{"head_dim": 64, "qk_norm": false, "attn_scale": 0.125, "init_std_qkv": 0.0267, "init_std_down": 0.0, "schedule": "wsd", "dataset": "wikipedia_en"}
MLP neurons of a small language model. Each row is named by its layer, matrix (up: input weights; down: output weights) and neuron, and shows model dimensions 16-271. Each number is 128 + 32 x the weight over its row's rms, rounded and kept within 0 to 255. Numbers have three digits each.
Before each neuron's rows, "raises" lists the tokens whose logits its output raises most directly, leaving later layers aside.

raises: "ivity", "ory", "ion", "ional", "iveness"
L5.up1492:114103106144141106180140087138075120149173119118160135149113188153102099172138096136123075108063112118096088074142077118150111148085133167118121088128082126149176090121087099157116094150180194118145145119147141089119128147132165114129112094131077134072180133137136162113082079148148145122091109143216099065153122183143120081123116119141129119076144174129140154121132099187101088149077095112106159172112120106154131125168127166120097151127136165105114182174139171090204148108135134137124084096101079178124107125133113055106089156169044167131167178101148097163145129098125114108074116054172094138111121096132111107177125157131118125139117121152144161154105126131115089101135121137119117110123117078153124149109127225072121136129214133119108134113167178113141116103133196
L5.down1492:109100123169087119066118135105116088150144096090117074127135132135195100161122163104119127071090141156062081133120125133133155123140138160196135125193168151087093092095164101132101113114130141105110130072112157107158140138120159105115120167144108149079191186165188125148078117107065144012111136156162132118132139133129092045130091176191101188140146143140118150164163083197148143125120115107167147222136113112104224114097099132150103158071061148127141166124124152110108175134185146084078096126161080115138096173098179101111087086162142146174114196100116094125102154161139176112103134073109125108132145040202148184128176162122142157179090094117071118150178110124102151162156142137135141093128136171141141116131137148080172124142177100119123104172130109114118119146142157

raises: " career", " marriage", " Career", " education", " wife"
L5.up1193:131129113187103103168166160084120134101154133131102134094139122154191103186141141139129099135121111128161114170089125140089109136127131154156091123126129112113177120201093132147149182105094132147134083101156129091164085131163115174121120013159162074129135159158124099125132091141116136154187144126073124183100177168078139115100121155169084118085167082135117159117148091084128174109127075152154119075177126115136129057135136111119153104068126173158092075160133138116191163142083128082132115181121122143108105165135138133124188134147127179141113184138128131135162144104140147143170100125085107099159134104130166119112109163146150154154166111135140112116130128111112146126143136162161105175078134061105092132110124199086116145089165155100133058168103126184116171123108150
L5.down1193:153091159164068118146093152200129222146114073112076122103124145100108108175121114110082108095083099154088166145119172128147130140115150126127108122130146087098123171235104104095115116101140146181134082112121080150139093218143141150149142033150122119115149123153123153100113132172090140121147120119087118150053121147089125079119186172093055127131101137154091084108148121073106134094147103156109174100124099127109171150152090141120143115072156121151143129119137178121133128119137122166121088174095136136097062148078133134150062149130176061098164131137121192122090217149147152127131078170134196107105087167115137098073112159088140119201111077121148116146144155154127118092107073159161103122077130086159129068104115111109143162139115119098122120094129190172069098101111059

raises: " stone", " brick", " concrete", " foundation", " columns"
L5.up436:126116115123141135145109151086140093084137114108154107139158136055127123127145090142165141094160129145216076091079109085055088088132122173129127163147188146149151177135126106160166106157113162187133192101131241147118110099124041121119165117186141126125106138101095198194102114150118096168111212129148084158117073137095168141082133126150170132115141142169156137159097134125182088143068149066088101124142167137148204141136140152149153115127065097135138144157181106136116108111167126160117144126114126152132111137133091128154184131142102089124080154160124070099087180169105151107120150154141084068171125113112156168141176168126193125149106123142122123102138084130163126081105146147142101136084137175189145135172139109127112106145110128098129097174186164114113132150138121
L5.down436:091112138096163167114140125097126096163174125137208113140140140093087096047159137158173135079110151130151123052102146138152094183153167124170180153147164029147134046130114064117116117095117151123172141084120177112125100125061160086134114162136112162178114130097150160200103069134117125161141218128144155193108087153119072147119149119156172162073142172075129125154108145165128108097127118109105131170090112129159097114098161165159111131154083148147102112100169110122113121080148117131085134105108158111127115092100201141143081091119140121110080122107083089092150105148196156111157145098107127118194116175137177153069083104130106149137128117138093180122092098111140134127106077066144110113125123175145121129123166097130138047125141095118119124123139142085131147191129127

raises: ")\"", "|---|---|\n", "\"", "===", ").\n\n"
L5.up175:153127166118159149099177148184093183142183173135089112144146117086142114142118166154121110090100130028169161180091162121181142117115137133086058103081154139155158093116127115066160165154106123133081171144108114117109145111191126099119116145164142069154091125150090065140146132105166085102122200075143138101214079156141173129141118199177107176143100094152121100079116086076120152103152125143101130133121163109104091172124136130088187130075150109143121147130091086099128152123135153168110113190113133085117114125127146203139120105126092115176141128100117152144124060123123156123084085104157098156133075170092125109143070126159079134164102089144144127115099158159129150095107155145164163110136100125123071191100124139200084119166136130126120205130156084100119104119096170
L5.down175:100127111092142133120143130137128151172176131189151140126185162146120062123135160097120140172127160107070067199156194165109153098067123105126130166153172116179141161155161135108178057098148100113139090119108117098112138128145074111155146169193167133116063183095105163188101120101129177063163117108171225164244173102122124108138133135139136218110114129154122152158081084093170154108155119110070133142079098092092122188112174104126165128122177187124136147128142056142128087105088137147124135091073160099160158110133130132137189123170144149174129121104154165096095116094120144187154161157104123154106106216156123112114092080110114098120120128134165167158174062152159129136165109150129137141062182150115100122135043111144132119115172157099093106190139100120093163137132095

raises: ":", ":\n", ":\n\n", ";\n\n", "uster"
L2.up1300:173090131121137125094116158112094142136084106138130121089138136129150182121090099112156153159132127120129172100127126069147177095115086107156146190144116199150147139126106125095147137130152173119136132133044146127156121168113144127173116118118099106148205096178110080144209054205111142094107124093083148138087153139129099133110109132112184084134144146097106111077161071052131112178140125159162114165121185116100120078113131110102102113159099098179137103157119091152059183095141099174136123162116110140103137175107077114157148113111131161139042116079156139080112138162111112143158109178109103103131074092148188101099166109114125107122201122145109158086113087109176156171076109135185122081143139139173082147093109158138063078127101143125111154112112054150070074109142129
L2.down1300:162063082100134137115152124185078153063069127131104102097103157132199151105103117221110142164120096146121114133153137110141135088135147173107191137129142124114122133119164100143147059153156038135165126100098168151091137100168096101154189137128166107125145105190168114142202166170125156140128142100111093098146147164103106142130130158154122107137146147144094046094132150105127132120117095114194155201089108142107098163090086077133118155134147084128126121157161196129030154120147124145094086144091134137133119170098126097130078162061109172122126105131163157064130142166145173182140155154086151107143148128129138074100142121160105193133125142175140068074118130115172174106097126128161127128196123153123112142030093133060144172184121146134089118122154042066082075135132108

raises: " Only", " fourth", " fifth", " third", " sixth"
L5.up947:153168101104116131129101152130090137121135144093179103124138138129093137109147214184149160180099085088093178149202100145135114133139131138087083135120063114161145109123148165122080148168100063107068122100080144138112080129174135135123149205108151126154135173144154141080129103132180170060075107156174084127120073142147039124155111160145112057178106097044163091127098146108092118099126155077098099130123126091124167066159095181064124144097091166124116160108094129082109160110094173107153136124085119151082140088076094069103099106132146121110085117095134146135152091126093106128125133093084154110162164064130179122181112127161143143115118082145163175111134123124096111131104158176169086113199157112197128133092121140073109155112184160183153138085156174174175127168098100
L5.down947:109136111091094158132140128182093122098133154138111110106089189172128141155103139136136134158101072113085118187140125103127125145106160159157047138090099127157118108131149185124185129112160133135114126224060122101124084090175094160134121180170122179102095210177108115121114093129077139162118133154095150124120096162142135092127146137101126072130118115080146151170085130089072119105097095087111121149111167133099117180133108185178143115095097117111134126092174107080141173159140212071172131096105112099102082147100180095118145099079130171172128143068169157194118084147087114115097115116178142139120092107196122140152072155148088205154107152171112122156182111136129117088109171180151153116126181142123167156165118158171141108124171163146116141145144189108108126161097092

raises: "men", "age", "ages", "urs", "ur"
L5.up478:131114168125140103127105109114132182138110162126148076153118102129125130137134112129082102153203134219145192098165099155176167135107086075067077120147153154195146101127078099084119126136123145180137147134108169128110151114192126040061097138139145126112133153191110100144073158168113100102154140075177136093135098134076143079097052134147117147143124103101076153101082118138127121184091117155067111154100157116151152160135092033128084137087113125124157157154146102169097154133123091097138108157077137163151158133102167133107161143179142144174115064126131117126150135109133160158104144085073165153114152158138099171153180130117106110141091081174078122123105122103135132109176132154118073167129174117132178084088148124126140152121165085132116191139138172105090129147192141
L5.down478:165124107111113125128106163136107172115129105133141158159079131109175124119112161116135154072172103126080110140133139155124138170125167114138142175167196150164109152153153094121077096100183136100147136067150099129142119197132133111146164153090100088143105111150097113094141100152131170112093092104098119130133120135171140120154127085160120069113140133099114146147113116165153192121092135138151105117094134064132117133086148164147070144109201151123157185115119121108140083154144162079039177133116147180151111118149120173110097124149097132117133116138138120109073111138053145110083117140164156084115079157106142083116133084123132128152106119143061145136147050170136156130090130114101147133156179129119120120152174094172141106131128110103157162136042112085140165136152141

raises: "zy", "now", "z", "so", "zi"
L5.up822:122088167154147122152133180089122120150118123080145071112094148102151148125148131111135088081080149115175135178130186113103162144093150191162121139100131144078069069093162138148142101112097110124118156100064078115159106104146156123155148147123091066066089154218163130128091108156113070187170127100109101148184113097093178085169122158178083075113159154099189100168073124085089162118175140099092102120163142092152173117115164074139132145112143093146115088129165109088147124074112116172112115086101106119090132117134173123068124143142128158131131108180083174131158185177201147114130106163127130098169125149168109058170078089093195184148121078139108130128190113124111097136123102130121108140136142099091195121067161130154127096127153125093123166148176124096113187140110139
L5.down822:118158101143128151083142126131110099163095145118118147143134140139164112169097165138143183120153123113128150151144187083079101104157114143119135137163171108179180113155081180145117123085102119131075138159108102104132134112130120110132102164107100120097117166137153117115111128156123106165066152182124165162093145151178106125158144147094193101147116132088096142173159113157136105145136132076118093162084139156124144156122110127129105114158096155076108134111127200106124176121073158232154172079143086141099117098149148160165095189151103113116164124141096119198119094121139139090138189142085119162141081135070123084122129110136123106123118109153111124127203132099082097124121116102146081083115163146154166094144088119109142088118150165133129113142097116123103133143087140

raises: "ically", "ia", "ique", "ic", "ild"
L5.up1100:041143096132183176121191124082134140188130128130125107168074141133121138119152145096117101133124116107134160212184088101183133103163160167108176131159140113066205124126075072163080166094110090121138132116111147116073081130112068125182148094101097190134082143159098120201185146143099110148170099115150200165138079107133119156143111156111093158133141166137189128118174163173108162178175109125130129182119166163136186078138140117072102124162136180101058120153147064113104094087146148140127094137135111162161081163115165087133144178166098115169101146140156143183126095080091156141110158105119118163159099134097152096151067135125146154144125137080130130100139169115153108121087093078132181090115127120159164118156107167101173113118099154181109124151151169055120120073137108
L5.down1100:065084074053106088134149099119104175140165175142136096139125172179150162146148118121097157123151121155148148146135110121126120108157144109142106165131133123057111091081125116101105168143205103150200104157173142049153096148138132152153075122160140114141105175105126179164150149123112144187202100130139155110132141122077072149164138157118158145161092129118156136097103123144162147139104165174120103127102145135147184096114105085137089148090087137110147167161154098145141131075151179114106097186148084182119092151182085140163180132160045116131097136117113124127186184142106087075040148114132151124168140093100114130138105134117173150104168140092099161111153125199160171127047162160144115097119203171153150128165128163104125096165150125140107108129123113115134158130134095

raises: "ish", "ages", "age", "ed", "side"
L2.up388:136081080082126113118158111112135104110144116118117096120190105167127170129119165129091170139116161148154099113134099134122134114128104140065094128076116087136070177087171121162182113133155091112104154140102148098064096111147096100153161188092083118143110100155135139123081153157181143149085169159115180101148121167164146125129156116125146077147162138199129140109142180134093146144130110124200124133070122085143103099128140147092074133138137115158096094157140059119062116160085148134159102147165151130110162052111074119086118114150174139116150138109122124126087150164245163145160152160113171081095101135142159094116187149135112082131174056084143107162106132091165115116142117074090155119094099144120158063107133195128161106146130038077164146103115158124164170071095143
L2.down388:097177142119089151145162152132191139115103120133090118161150177130121141134084093070126133122142137149122129141177232100104132141122134148128142122087148121118105178120126131166096112127161123115170096128157142134137101095087064150165097076114187114098110198189082119111126141125145126141112132148107162063199161146126143127204167105139103073125130124104086146112062155128117153145143218208093172145137176071122154096093129126100132161119141170145176120097126120169152171115163132119173110089122146137129138170101130154112146101086121146103119112146140103112100130133157118170074172157078142130098128147103158133101154171156092086145133100146100078119090076123109139146090171156169134180110226083125088152098084098094127116104086089152145094134060067136130145032099113

raises: "che", "ied", "ch", "ier", "cha"
L5.up990:151093095154141139147159179170155171115178060138135103170116082090122108175143161148154124103098097094119095101138142177124204130147139099081094096107162173131123192142184125153103145122157142121169135176128140116100103139131134150153106144119049118129145102121129149141163078082098098152150127146180108111087152087210146097145103117060148116117173104097157134124104115134174082084145183106108108125125115094132162183166086141165147114129054127138139142092151155055164160128117166153156092139144182036174129084163117161111113126118189098101115133059147142167131098134169130153134173139080129255100090185105171116125124121078136170115198118128070168122110105175124050105140190084113081153127155168119199105130169181150111142113082094128114107112077131142147109152093152
L5.down990:090184042161135095182099113143110195117111116127115131100185125151121156172104202150103138169134125126132135120114138109165121103142161149105148187151127128136151130140098151115132110160055092145205153161127067144107162190136147126149129113131106029113144088069147118086178161102132137161166112115137087118151105168091103162199109139126128128157171140185141189132127081092157143102153113106091123138100106172120199105078155132115082088052154144114189148109141198113126154147138165104151136161116131105168159082144144113119127149166135146112142077157136120161145101104177117148103166169103138203149128135143144158101190109110121088153103109154151167123152068130116143112136114121120161199125148124103190137087173136103085089179134196107089171176136121162146136125170132

raises: " Following", "Following", " Two", "An", " After"
L5.up1529:150160133146184170165099052103133115159115145189142052169076119140102120138174115230173105189169121117143096129086175136165137141107130158040111073149157108098129168173142112148125090125079108103103062101108147113109137100130121071125135074068059184050093135093135101107159137085115097141145162097107151150133133117119115122105100177146164115095123107169120144161113074123129133119175115160132144107124102125123158089075129158167153170143134155086112098112093138086115099185108092157121085171161135110171154199094147141147103118144034145112074161164152094111074136086094107135148138153096079108134105152137110129107135156151161177107141124110136135128118174112150172167190126107115131100123152080128111186116162140144094158193128088112098189164180122107097159123116175
L5.down1529:106161125152145108129148096158169129138120074113103132124073092140158150064161161184100099160129115106139143089160105168139089085132115176073063091163131109093144163148178145171122172130105126134104180144105158078131159101135164053177152152117110189125139138085107094054117137108111156099134126100111151180197115143114098149125117177129124188157105111116087120169134114143142130201144122163138114105109136103110123131120123140140133157103129129154162142116141138131125140164097116100136092143138117125117125144145115145121134098135131119081118129094109175059080129084124114133127068155131100080137132067153137123078140105076166154167182161087144102103159143148118179129062104076173147150123172118106114154126118108090112097172147058183115138110099149093116104075109087

raises: "in", "ine", "inity", "ective", "iling"
L5.up60:146209134090123139144140142117153141151139134089152121112110108161160072141200088137158159148160116055141093164060031098129097127129139104158125134119082085104131136118176138136106111132108170158191099122095131185096146125129080171095074140061109130082131193111162104095161162135153135124112124105139096172099118106079186112044099137099121120124220170106096077139149107059165080139136135120135094142129133189058077117095161171132106147130137108116171114139135102080136116160095165099167130144101147130150088109128171149090119197134080100135142149095138140136098195124103083070137131155111128102173074100109112162194104118106082118152167114173140183188124152093146138126123165125093112160132045121122118156127147177109157144168152177086099107103120191132154186149177111
L5.down60:128184078129058133170134199172185097158105130141131090102113096117128133167165125112182130154137167073116110102136069104133096106164139125137209116095128142098119116116074122093138108113119091117123125160124150120165096109155103240149174152142153184075119194079160114112151111089162090096154086182142168133186162132163127076127118094144113134111111106175137147081150142119139120122128126086093100109124107061124174130143118128138139156130113098073132185106153062221091142190188100122148092151083155110147067102122189125106110113072057134118168136094111163144144101119050073090105076132088148176139149089069144147221166096094134157141140160070137094141116087200135122144149174140086103107119165127128110133086087144088153169132107125152106100088187099129105076123132146

raises: " and", " while", " respectively", " &", " meet"
L5.up1166:105123117136112113130134082137088146151056142161157068055141060125149158129169111124109083141110150095106094123137165123107117088141194129136111176075116171126148153143093120086082111154128122159190130108181095158147103152142144120167142124131151140091183073168158086115103114116110144146156103132122109114084145107085188171097170115085147072157117135135107140153112141095141133099096064208108104109127177150113130050120101157164128061149057070131121158125103143146137104167090101147107080153101137152162070143091141114099112096093101125166090115165135143135143137125107143134117140137161155169140128195130125085170089202145096136106154111088115128170110172194101091127189094149176111098129140150138094081111126082135187116173139155145181132138167086198141053097150145
L5.down1166:167101147112132139088132143131117169134095181067128129157108163138095153106201129138111121108117111158073134086084122121104174165082144118147062098069127109151147098122143101087135153141126168142155133162145087094127087110088132165133140141166097117175110097127179152074135109087186125152091170121129108127197132134120140102147161115119174108149123145169114125111167177120172086104091104125160122068113135100108105124114118126160164092130103070170152177199085127083098118099079038166084161097069186187138112153091139146126137107080130111093163079113111111133162117112140125131152131024113174190139096161105059145108169152176145157151130136118137155141108091154130189142096117079115113100115110124163142162130099074149168089137158078109098087096136085111186100062095112